config.toml
num_key_value_heads = 7
hidden_act = "geglu"
norm = "layernorm"
init_std_up = 0.017
init_std_down = 0.0038
init_mimetic = 0.7
optimizer = "adamw"
beta1 = 0.9
warmup_steps = 204
schedule = "wsd"
batch_tokens = 131072
max_seq_len = 2048
doc_mask = true
max_steps = 3974
dataset = "wikipedia_en"
MLP neurons of a small language model. Each row is named by its layer, matrix (down: output weights) and neuron, and shows model dimensions 16-111. Each number is 128 + 32 x the weight over its row's rms, rounded and kept within 0 to 255. Numbers have three digits each. A neuron's up and down rows have the sign that makes its largest values positive.
A block is one neuron, or neurons of one layer that tend to fire together. After each block is what it responds to, as a language model described it from the Wikipedia text at the highest values.

L3.down887:115127197137114096155136074129093174178145091118132106143175154155166101163120112146175142182057072088169135170081127158080144075111149171153163111116151079132097133099124100147077199116177121039047102136122101103095063127142134195150113153119116162118120118066122166072172125102138156117
Responds to: Word-internal sh/gh/ough pieces in names and verbs (Tere-sh-chenko, McLau-gh-lin, s-ough-t), plus clause words like used, time, while, however.

L4.down193:147127157096028102091063123106131163176056086115107138132154117079074118114141183129136129158118164130080099122100204111169113142058102161068135153155155118150072101135073115106106122180118133199145106146168137132112094155135172102092134124155130117110087029127157121170130132135115143120
L4.down220:143107130087166175079163154145155110098139104146125130160134121159141149149089150173123146221145116080115109107092094073128153144096157139092108148124117169123176143222107112097116116103152128089068121102146175149143164140158126169123167112164106118199165112124100103046191134135108099177
L4.down704:162114139164065122099134084150112066125145110146202061128096129149083143160143094132134151130092156111098094156125135100132189143110097114074180140129174176109142127085058134101110163135131142135136160128119125132225097127131161082139124119200125095159115144122154164141142119130141164149
L4.down717:161106139100088061068180152114130172117129133113055121169114065151158133091086190130082104131139136032159131118113141085113145146089131122106159113142128118083148057162141139146127104174072160141161158110109142174111119111173148159094111075120144149146143081133110109131175086120140120203
L4.down738:124181116131112157098109078131117136104114143086115077045064122128136105128143169119175090140110137131184131167178124100128149165120141188121042123169124141129089150132122144136131134165161135169050089127124154139064116116147153127093187139144147076158086119121101122139146136093098106051
L4.down753:158118134095165109085135140154098119097132097117242146129124117126085163142193098110080115155112187101174155114168116093111148144121094112139102170131130089125122075170102124108107175203119103144157101181197098155160115171133109106050108079118148105131106104139112051124112118101116162177
L4.down769:142140104160121166139137106128132145109093095131171114067101160147173114110162153117111120138103097117160177109096126089123099108146180144171076127123100156118050154142059081070154116156080153166110121100119127094145186119108154136126167091155126153112131173144101135124201128082109131139
L4.down1046:192150128121215091103098161124144141122128152093130169162124162137099117122155191165127148121156101094066148117131095099097138158121138163101131111144136128134064108079068156111117140152133126144172194093134089189188081147135110084103172133189135140120131195107153099102184092135167137160
Responds to: Year numbers and month names in running dates, often after in, since, or a day number, such as in 2008, December 2003, 19|85.

L2.down182:125113166175135117170165143124172153094087085143185108127145126137118072140127188117079125124163121076185121134138108113129196096134151146123136093163108120123101121077157126099125139175174135102157199112191157113181110171142174120114096107146101156120110118082175076148116144094119117038
L2.down391:134150159113169134160090187154115076088124113106086137138072100098153161124153103115186100197110188143129089168114239155131121115135130119131065092107118134147127153165141126118139134077139170081139166117142073156098152139123120114150137174153118078119130138094076000151133145097147112091
L2.down462:097175168174135130144152119158149067133148099089060129144093148108094124156078105152140157147108125132123173165248092173176153108082169098098158125097152131069155153125116123130153136107122102108168115116112122151096155129106161072041111109143107173192095065170142055152113141093114165197
L2.down527:081110146139147140162101087160166057087128140115125112201090107144096145127105121141187182120167121073123130131088133094096212146077110070120110169133146153164138097100104156163072110155177175111121152142119095172162128148070144089116149149125116158121117085100078095130106126098136111139
L2.down795:124105087118149113178126137173105151127115107109135121163087050155129106144121094138081132089129234086112160134127178162114128149141100120148076171098177076131149127139124126100139118135168143111125137103093157111182155126146114104104146096144087113096123106162088106074082096113129056130
L2.down804:146066129057150149146095128092146166177166117101099173168148146067147104197132161094124120184114097101188082095113103131199117120099054156106157117164142119149057120111158133128113127146148134109147131151134186134196160200113103176134136105129105096094126114125137132097154172085078110032
L2.down809:184097105088116108143109097121103112063134121115208158174065170134152128124073156098082099143152153096149168144168109141102129047040060093091105133192101107147098168107122100114137167111146141094151112172081140100149134159117090152118127160123150155123081154108164125090154120101135100135
L2.down996:158127171085107141103138193124126149126099159074113146188078126157151140150101113123126143131111134075118128067126143125130124068129143139116067152164086152154108117116118086120113188070115207158093094078128132115176112069133129165093131101068146159096081153096131146149162115107115101130
Responds to: Later subword pieces that complete a split word, above all the suffix -ity (National-ity, capac-ity, Major-ity), plus -ance, -ification and inner pieces like in-ju-red.

L2.down200:179123105092131212148129149078059085098069094099116146195150101063130114111167126168143113165116134172081100104106148127076055175083137087147115150148151140123140192140114184135131105153108168119126119103126155166181153089105125149112182138120083162096183151147190062161149108111160129158
L2.down395:158134108147076187138129117107105135094130143123112133132101134125084188090128168107147068144118135132134143182130189169106140123104137160141180147102167115156121137086120068099084139154124142090125168127165152143086134117102121158155137123200160144139132107119098136107159142106100182145
L2.down597:135097115146163104108128143152160107115165132127159168103133081083129140177129110105188120117102132125121110096148106136113130188193140040157060133150157115039122136186153172165165166079097065163146105135155136152098145181116144102143151102101115106131164118135118155082122083116096123096
L2.down703:104086118132086100129093150142140117101081153141092100131185112097121095147141220203126128113129141151150140119134108099099084114127123107099145094128128128116062096141145103102066140145088151133174228119128186103143099173130115141103153068135152141155110133113130145144133124158152139110
L2.down924:075054088156147186132141143144120065114123117059104130117117112158112167150113103095166045130123183127096114143157052152069132138108180123140184181094133078168115087090130198146176144113127135146126102116083126147144106136145091138120117107152088132139110146115138174085131099115132188083
L2.down977:107053164099102183125123129120153130075146189123073125069131080152078217183096096093137131128121152082170115155150131154137154123141171142142163113143120101153073131146199107121095130149163119100125125113127101192124103131104117122143115134076162119128091124124124184126110121125134160143
L2.down1050:150116099069134133126129128135071120149116121123110099114109095139096140185077098128132192101130125126106148069121145068174140112097114115119169091183102132140147127154144147115103093150132091107115128124144123095191103082162142125111110162179163150113134175150106153106048164159129070139
L2.down1059:114069155105126174147128133116149121074138129111104125072104106102117210166115091110142119160095144101163101128190124154124160132111145121152149130129119107106102106153201126128111124119176120089129129093116091219164107156130109150130106119092158118158120105146130192139102147139127165119
Responds to: Periods in Wikipedia prose, mostly ending sentences or paragraphs (before newline or The/He), plus initials and abbreviations like D., St., N.

L2.down288:169172159123115172120120124110118058093055156150124176128114125103150155142154111160125110087132066128181096056141099115101122148169137182186146095206150150122107127110143085073124106153154054193147072109195094151080141121130133057108089099191160106132161160134116133159081168111152110161
L2.down329:041093136121065125178144097156160176087135132154142223165151184088158140187157182128129133163071105149173149135146086166107176161117139132066093141132173129113118093180075171169110101133105091108094137070124088141128098091121115159105142099119192102179075128131159094127115119160134140096
L2.down753:182054142117118168121169170105160085078104114098093102128067100111113113096130140072127103138147132156179113103132141121151109123132175103145156111136179130124157135109139118113130134118184150095093107134127160175118174152074103157138079077037133130161117143131096166100098149122124146157
L2.down842:124091119089117126133077166172094130123092103097081175169100103161187166088116087191098064084113115130122103130129090145078109099147189220112141126115122104144194140138149080151153087140116067105119112129081162182100089107150121120154111108091155109160111067149083095168103133203142124134
L2.down968:182080126127124109120164108150133107161105105133129161167128115059132088101143110126142078145112085142234133117139128143124116135170140094135168137099174160118090106126082082125106137121105150154091195144153097098147091129209194070116079135099094157161102129080146161147103176145135175091
L2.down990:158066115118140105170191096092082136145107165147082096131128157064161169095117105102122104155116136139070107142104095158094095122218122154097131100097136114100193084104114096117090120120121164119070110163112109107126173164143141100120153117082100058189126092149153182144168152122155116153
L2.down1010:109084155124075146118115133160192111131150134127175148122147114125151161100196125118108111150160156192120073139070148137157083166214105136102082161095144111130106097129132147055113152072176057099145132123137128192180161172127099134114156137158164141088138087149166047162131168179150176125
L2.down1021:149109106145117154132154111110096121092083170076140115142087139070142121132149183098081136147083162098154129141075213065120079075178161187115113149149142115151144110088124113120116112190100108141117129121091139080162102141129146138141087119100120110148128111120132162112072143133187138113
Responds to: Short sub-word pieces inside names and words, mostly the letter r (La-r-s, manage-r, Piot-r) and also av, mm, b, tor, plus occasional nouns such as vote and game.

L3.down423:140155091117117083195183165140119119154134074091087090124158172114110101101129096147107068114164098050140108151149154140132069126121119127186145049028130135108157124094148107139127135112158169153131169043133132167127170098175161133096147135163164148125096131073108188090111125184078137117
Responds to: Inner pieces of uppercase country codes and names in sports results lists (P-O-R, K-O-R, GE-R), plus occasional mid-word fragments and "due to".

L4.down134:137104076140091136135118046150118141083125206107068102130108093122189080142109166112176133141143171159153186129107113073184154070089155114108133120155158130140139182112142132079117098154087138133128113090088118144160145158063072172093157150133137083109122149105120181087108117142112144134
L4.down154:136073124161183173152097095098084177101146152092066115074101119189161075063124126128100122131157083100146166132066170109185173099157176157108089095117139099138124097137086116109133165142107124096137099101163070110109103132138141069113091137135088129137065159098136106069100136131160177160
L4.down318:163219079188125095118133179149110141106143160127073134138131152132135113079052105091067131179146139140113130163100086110115108087157121120121152144129091151117146095073082075070139118147136124148116158107132136215109111094127160128151161138163135132105112096078129121177134116107117215091
L4.down486:143098177128135160147117150074147085099126120119095094111089086090115103079111154109112048110151159089052144124076157151118137128151146127115133132095130147098183163132153172179131118132064110163106165096079173111152082171113129144148107054106115139148172138169146141183106120128129141124
L4.down626:149127122189072164137174122133137087146107151137073111064112100103149094115075079107087136167143088116107193112130108155146161122085091185117168140125147101100127124152115181142134138081120140161174156156141148125093159069146120095116046079140115072177131093122121139058157134117191093052
L4.down1006:149104076120145155117133155117097135154142161140123145116169206165161151158140135152079118196176144156113119111076142128154149171139128136142084128156097179128160080150141136078098130151131125112141134099130137040110147110089160131092147105172121096142142162081127096132089136071131154145
L4.down1053:156098164170184103129180166074142100048097114184070143080145127132081138127120122105135063098149134158124077105137109185126089084092158116085102151117129154098112151108092131105134113138101128102117147114102163115080115102115161091097179104100120118126121087173163108127098117178139144176
L4.down1194:099188097115148169095114188119110109167125065127123117120157162045171135154135150095183056159098158118132134108107146137130091144122145110090063092104183075134191122128149145081126116098194141139172129133089171145144195127188116187122193132103155173107157130087135086074052118125125111104
Responds to: Tokens completing an infobox field label before a colon, such as Ar-ea, Running time, Stats at, plus scattered word fragments like up, life, Total.

L2.down113:097157148130081120136134098102133172172095079121101151148182144156166079087075137137134101173120110148129121155098128162127106133115132115133145179071159134138142106092113067125106125121142188147169150122109145048109137111101117170104109077113107121164114126076146127191158132075191169112
L2.down488:124150172157176115096159125089127099097109148116118150086121114146127117130150109090174037171100099071120123134203199137149160159141084159149178160162132193143152172063105143125137123126075140100095122135134150136163140138099133116195193103168106059088142087135160149121100097127120144139
L2.down607:156137169072126090144120130158159162087137134118134138075147114105106159100113134119103155166175101137093122149158144135133068181157103152103147087145168102163074127159107119160142113142092165151099096119173125166082148117218093099106114116133125091140109086141078157114132089110095138113
L2.down754:137147119119173135112138097122091168108130164143112162094146157076177102099143152127099160143167097132137083141148153139081157174115093147114212117128141161121111136153152142135102090140091119134146104157144040170120087116130112089161135203188139123103129107118154118160182136158137100120
L2.down758:094214161056106159125161164083092112141112127153198161160149130139121091088105100133098141134084138160106122139133170119138156066143104164120124119055127076165090155193140096129166104115116133129152081071140105160105107093145137154100133113134108106118142156101096098124126130082110153123
L2.down772:191128075124166168150112113141158087067123165145148120140129136117106168082098115125113101114113160163112142117125161129105109177181090178116113126087125093108179066110205117154188152168092160105112143155141150125111141117168088116123106138181114152121162074158147102102115154090153103127
L2.down863:165179154117116134102091119156102090128123123121155166233109119104101100165125124162159165154099129145139153153172127108144083170221081170118151154135108122121120127159114115168119226162079157122161160139142120141058149164180099159096172103136181101155121132122178101104119110136084116166
L2.down1205:105146139113201168102189103153126167148143088110099101094145159092156135097124121086107148141153120109095136126104164126091149129107089124121138125072137120171107153141105148118084122129109126138089177157107122188094056113136137156126131127104167132145104139152080202133135151105146178154
Responds to: Colons that introduce a list, name, or time value (Saterland: Ramsloh; 4:05), and month names in dates (30 December, May 2); sometimes "due".

L4.down17:092120176134138113090113177109115043158129175106065159165170107159125189151120152159102142186168094101100159132110071143142110116101129121119186168164102158098180049158131140155148172216141116122127123089147130112133122114131117167126090137102126167158097167133122122126084128140184118094
L4.down86:097176146126159103111145138112135149142104180108107119129105134207117188150172096116119097109187078108085142144150096122139047084122140125132130158179077107114175124138108078140134154031084138070110141101145172115095133117124071122112060106111119181108140064158061130142115114141117128057
L4.down170:145111138075157106130141166114147171061149148117083119101123168132168144135159140121083163152155166102134113124198172098125077073164151141126123156114140124130133107126123162157149129143111127079154107219074136132129136117116152140146101120118122129130114086086135117119075127146154103090
L4.down702:151035113195161113122075170149158124127108193130150183148151167167138146138100043118110093116145187146108103128163090169171123173089152127127120114153110192100138159100101143093141147115105112119102164134173181092080162203181160159192157064104106171168112112123102133156144112122109117190
L4.down751:124116150138192173142136148142114114113126147174076168107148159219081150142115095127131135111110119189106116123139161121140081130122129161079150077103177175136157117057122120057127149089138133014167172131168162134126152148107146153144139121119137082150166106144140087138127090130103136155
L4.down854:112116189162081157117156082124147172144168151214186091168146135196124159093181136138135122135074132108104121126133164110127084141175116139162165087119106086115170116065089139086144114166142114100128176136151118150143202112154128148126146103137088104100110098148108088089126165077094147110
L4.down878:124099090139170128112126068093125087165171179150084124146167119183155156071088085088178121119089121065176172151151168132136081175111082099166147139142130186110177131097112101110146131168116149108128114164123143078096195148116125080129110178107092125091147135124157103119097155113128136102
L4.down1136:048166209118115051120144113146101154120175128165156153102168133112165116131126143129070109145156079133006122137145018107126141128088152128175126142101123134106150173087137114154123125124142112150122141087130105123134076060102116109105127165199092132086087176122111081106155134121111144157
Responds to: First sub-word piece of a split word, especially a capital H (Hilal, Height, Highway), plus pieces like vol, comp, and letters in country codes (HUN, VAN).

L4.down218:105081138150091118163097121160143172133139147138113121120095184119127097146117084146088077115138128103174112156169151150104112126169126119114177120167110070086115112130124158088121146148152114134237166170126131086122156107101162150058103084159082170133118124094127093099127095142126132116
L4.down394:141129116105133101111135111069104160109091109063148168189136142148146130098135142144109117113185140110060141125087124112126162137130072134148103110117107072084154070157147151116110074113088129109051101115122103140139079137111186115099159042176092151076166135105169102171149110164057127085
L4.down489:128155154116130125156077086128140133170137143083178132083136165130140132118169122129075180162124130153089153154132115100113115145133112100159127109170179121108187111143167134117129150124127138081102221061100147150081156141124152135117161188103160189148141092153150154067203127183148142110
L4.down558:096124172093131119153098130081166108192155119100138174159107134183144158101132118134180077083135180179129093121111127120119145072137066157165140115083124065132127113134160108101106151094098122161080144157216119085119134149070095153074127108137153164095096167083144171135100129162196087115
L4.down714:163139079144141120136130154145087127133139094140106122127134150134142155150111059143138102110131122162138133156117151112124094124150141000131070114183094149153135109113169168145115028180138133201162117154140088151087159128111192104139118071147129129129094110126136134164076132121105115112
L4.down785:107099120111114107114089161145122122119077225132118063104124115103088174132091134181150132111143137161193153111178138150157102086185157113110175115185041135152127213105136149127133103103118104163145126115189159161090137141228141094145076106184126074139126067103110129113100103115086123097
L4.down828:131144130137063158117145126134202119105087138141165133201125054130138141120114204153164138102164101137129088134163101150068130174105135155048037082138044086150152214087108127117117143219102129169085110140116096177105095127115178085079120115129134095133122112103120135157154150097132124153
L4.down978:151170155165162135135133088168090136152144155158146120055084163062156060138070147137152162136113161152167132125143233126149132134135058139163104108157155086154146141197131152111132132141122170140101138141066112131111121134119095147070034145097164117139140107088110116104140125128164189115
Responds to: Generic nouns in templated Wikipedia infobox, census and table text, chiefly people and years (Key people, 102 years ago), plus Team, death, title.

L2.down224:144166146159112099139039111155093204140102113103102107127170108174106098135088114129136157193114190136121111134105108129119111106122115108121095141143125126127099097173122128107110097109068139067123106149081146092088114143175148196146142112122053142125134175142064136127214137104111163126
L2.down227:192159115113101134035127133145132155105105113156177143127092133181182140104113131140094158134092074104164151135084126193034132156150166116126135095152121112110146098126099173070155187159147138136122085150102170125140148161113153132159130133141126173126156117143135116087117110074127107114
L2.down265:121206153180161162091142181115124145088145048170122164138106109087087170083081123121140105107099099150115175106067149074166092203119071121099084124139088109120178107102090153107128108124116177091129143153107136094137168158194111134137098146154118100140129140145079121145142105139148150114
L2.down409:148112109119169167092069074165158154110088193155167100132097104178092195145102161156154124092131103101090120089127148167146150118181137139092154120209133124153154061127129145126129103098106153073114140076071207128083197083112116137112060102057134181116129151122141119172211111152151100140
L2.down558:139151132135131154109105058132090135101183152133114174100097085145134163177154138079123145088174121170165100137129130102144120191063152014152171122079087101126147069129127173109108111157134144130117089106132175123167071151142059149102124041139106117122087116153102151133147172092137132107
L2.down1061:119041106204107147095137152162108122112093115150133122159163181204161164108115090170130132140116113123127120157180059086120150189129157110166132119134176129134113104072137139086147103119115118146101133128161050156098084128131126138147114152151114113131124136156155071135145141098154137151
L2.down1126:183118196100138162110115128152125117148064175095174140118114162119063092123129134193128139121097155160082123151078087113140032152061142100097082072153130065114163089159111132123137120085138124088152100086119140125112139141216150182094118131154136128149165152093118169128165134145158155106
L2.down1192:194132139173106146099089136147131157073130155084081104140114161124146181117154196161127165123179139121112110147147127040175120154141184177181151157146122068116059126100072146152130182190090151089145163087180115162122092173095161182114164145138130095165152160113128090231143158127141120169
Responds to: Subordinating words that open a new clause mid-sentence, often after a comma, such as when, which, while, where, and occasionally up, each or every.

L3.down1091:181103144074139194165172129134146126138113116138122142122102060165087063116134089137084139111173116140113149126095156104152106146082096146105105141159132139145027149202196180149142154082210170168128100141153175161129154100117128179085158133141065123093090141153156208102186126108092125121
Responds to: Word-final tokens of time-span and event nouns, mostly season after years or "the", also year, day, film, first, and endings like exhibition, background.

L3.down136:181202180093189117139050167147197140115139135150131153114161215109040169161135095160142100126145083109118045129133175142127083178083065150136191096104087109099165135146145155149149137143103175115125136138113177130110085114153129136174117136187129199157119140167131119125097119132165140184
Responds to: Number tokens, mostly years after "in" or a comma (In 2001, published in 19|27) and pieces of large figures (10|0,000, 2,7|00), plus stray mid-word pieces.

L3.down922:160119089151111104144150104152104123130148153124123155074105103191102135169174105108121113118095111130140173124190176162119123143127124130115132092143198096143122146194169150154169164110138076117158189142083119088118128146132097129099100099094098145135135148114131169078140128110151165135
Responds to: Fires on boundary tokens that end a unit and start the next: the pipe opening a new table row after a line break, sentence-final periods, and line breaks in lists.

L4.down299:112178096142050136085133103134174130160092099147110105114144089190129100071092144149150104109100136093035131152119173187139135198112144070092110080108105104153160073151168124126125085144075102134192157138231156144145101137089154124119103063082131149149100072112121097094131110100082126114
L4.down355:153122139086088126123109139152072163196164177121108120108079089095122199060120132111176117117157143096135156129150131143141129090113110212151130131151168080103059166091158120078132142105119128158132091106151116172118138152102138089154098113081147136120076106147120113077125151153175194143
L4.down583:143137150106149143161120080177131148129209114117116167104134108050139159121140142167104137086098188146122162123164094079095131122126122130115155141102144125152094135157138112072148130101138138123159133182140162127093153171161166139118143143150106069110141086125132094092085106101072148163
L4.down602:185153175205147090171147107187105132131118134138083194131149085118152127120159118175125115076138131127104082134168152155125158136112135151094052103149134133170147078145134115156140141114126134135084138134193096170121153180122159125151154143102170162159123136128123119153082138111112154200
L4.down684:119151088089133177185097067145131117130151164158174103187119156133121072106156083118145082143051154151140180132176079085097143169072116116108112145076139145134114180118099152144143135090162154114113102158171155133168090176146147164185153112099095104142114133114153052102148105155056114178
L4.down800:136113109144165104255059109189119135032163105119116132144161152055131144114121106112197082125101114076127130119168143147122084167079107153116132136071169163110109153148133098111121145108104143109165107105217148193110110113129172145115156118109183157143059073133133071165160153092073144165
L4.down1108:139133134090133126120115146123122120175154089135134128134177129224155136152054127143145155088154191153106108150179177116101155146138192146184130155144099129145060149166106147150155141133176105086098080112070124100154148135162180124156139131142121064104110123157095107086131117089131160115
L4.down1203:171170129128127131158144112167171188152128131113163118136145114131117082168191141135151168125117192103115153122138175111062163137129174156113081137062100118124217169083115118154147136102104117118088039139174101107149153201148159119102116110144149171136144153117125133143208147082053115109
Responds to: The == or === signs opening a section heading at the start of a line after a paragraph (== Early life, ==Climate), less often closing ones and table pipes.

L3.down333:156102152204105113068133118158125133103119173192096164180111134122107167095083124101133156082119159104057172117134134149100183149120064173099135221134142084167076241078114106104147184176120123098091118113139132112171145122167122075089104139160125141186147139098194103153123091094130094079
Responds to: Two groups: the word or prefix up (upper, upon, updated, cover up), and first words of field labels in infobox-style lists (Area, Time zone, Running time).

L3.down425:101120136098110115116102089132151122107098067124129144107110151171108152117133095113127153083108148128088129153170110117141184105088160148106086127192170057170164112133131092100120099143136119131139117123078139118112125113170132169110102114087107160117128078111152127097154125111160190134
Responds to: Closing == of Wikipedia section headings (Biography==, Geography ==) and closing ")." after parenthetical years or names, like (2010).

L4.down196:087097119090143095127113116160152094111108104106075093156133081157078133139068137105110151073149134131163116134147138169151244059173135105138075120116132142110171107123184107139133120111073126118148157134092123130136115130113102136127110165109130129133116114114132168054079142141125133119
L4.down197:100068165144101115141140117134147082138090120129143096081098144099140163127175128120109107127121157113094118122155063113125109129128120189131109116117099133142137131143135109116143142175101122141088143052163140111069092076090108129217148137102127184140074090165116145137152117197104133087
L4.down440:179195165159124143152159100131154137137099129114102045140120121119150120084168146135073132100115126078155106129149126119113118134146130114082158135139122155121165027152155100142151136125092112109056146109125085156096068163205152111160114132198119209140132149104147192102126155121118125138
L4.down495:132210181120152113064087128142107181105129088173066137157144126088110148097136188160144105132129143135164097128141173126056161148132116128133170189129106092122137142117125090167131083142137104138109104088121107128124147102114117195125136133100149084105111154110134157140158138077111099073
L4.down612:121175071107126133122133120144142114111137209111074088141112149166142141152098181136160094117062132144173170101160169129114147130180086094106094159181143057142144132135181117173149105200075153178122124094148154127167116157143136128159108168069115143089114164127113104136133140162123136099
L4.down835:168131109087088157123164096098062136136075145102095082131130084120090103142082154110144121112128169075183132101120129087179135100137090104062127097136110051180113125105149149144074170150085121095105159130117089119126101091134176119102048133180145144122134142093137167133099160120154122097
L4.down956:076141140107065121129145086127129167157092137138127095120121157095128143103150118089119059148210142166186088128168116153160161088116127167140067137148082075125172145142106129190121129119113128144095099100116143107089095070130132108176161135105144122156115099095108108117074145170080132054
L4.down1041:154185140105114190094132085132159126119111125143159188083113124147123168104179097133201055117125161123122109133138130150140164104109146204174129143077100136124085128070085144139147102153135136173082098114161150100090093105129108129168227110153145115140087121120127147114112169153063101122
Responds to: Periods that end sentences in Wikipedia prose, often closing a paragraph, such as "current structure." or "in space."; a few fire on decimal points or list labels like "Time zone".

L2.down32:088107198144165129149099169142048106113171157216114089129089067124156147132133123146179166148150102112194146096134092152100123108127115139138170177107140117111097152153187109166100135151116163070152111108112075121169149138099119100152110118130099135127143171176161104133111126139086167127
L2.down82:043099194159133121141098115131168097139134090154170111106168146067133109123103132149150126147105074132125186169128126075133108112090156142132163179151128146101169153165118141200141152093141173096142152129155164140119166114098148179128151105102116096141129081186081130105087084127090117130
L2.down594:157129154096136110133116132130143123118072195112116146129092153159119143158089137106087137135198085133150131117101109106123125143139086117160180147104145116101114142105140117108145148114175143136092104078130113112129156110110109122108143060152106137167123162190173102179072190114171111100
L2.down834:152106112165144116120135153171146082103142147141154113133075102155150150118109089147173116160115150120119113125140188142111103086027123156146141197094163139144137145141114149135091183137098126106118098147096137176181086102161068065164136144132112141141149109121112057099106071122133210142
L2.down973:130095183144108126177089134171115093193163137122112090131096101157146109124147139126180102151164114129100117131116162098125117141087120139105134124086140131128145194137120117124112140107114085134077188103158146141157140121136120132127122103141160131116106139180111158147154144112106148112
L2.down1079:142149072160140111141107157163098135148142110124106140093130132146086190155102201051193152100127093112134142102084149090140106142104100112110135107148082098142101101137108129132108140119088147112130115147168085214025127152160130135126189133192094106110183144140098068157139095149122118132
L2.down1103:131148159123124152168081150118124129168149128156103070123145140072095147143152154064201136172140101103139145074142129134116114118110092146071112141131191122151154121099154120146162127104118151097118188176184133156083124199155087107138129064073137096112121153094157078124117142109085111084
L2.down1194:146078165131173129129133155085173147061154134093093128130149155129127105144123076124072169172103120107119111093158160136165149072108168151079067146139149147206128089157128103162152139140149148104143168115104102157091063117106154187144147087135116134081132134099097161085093186159133125165
Responds to: Fires on a lone h or H token starting a split word or name, such as h|ousing, h|ills, H|ampshire, H|BO, plus some other opening fragments like Sh, mo, equ.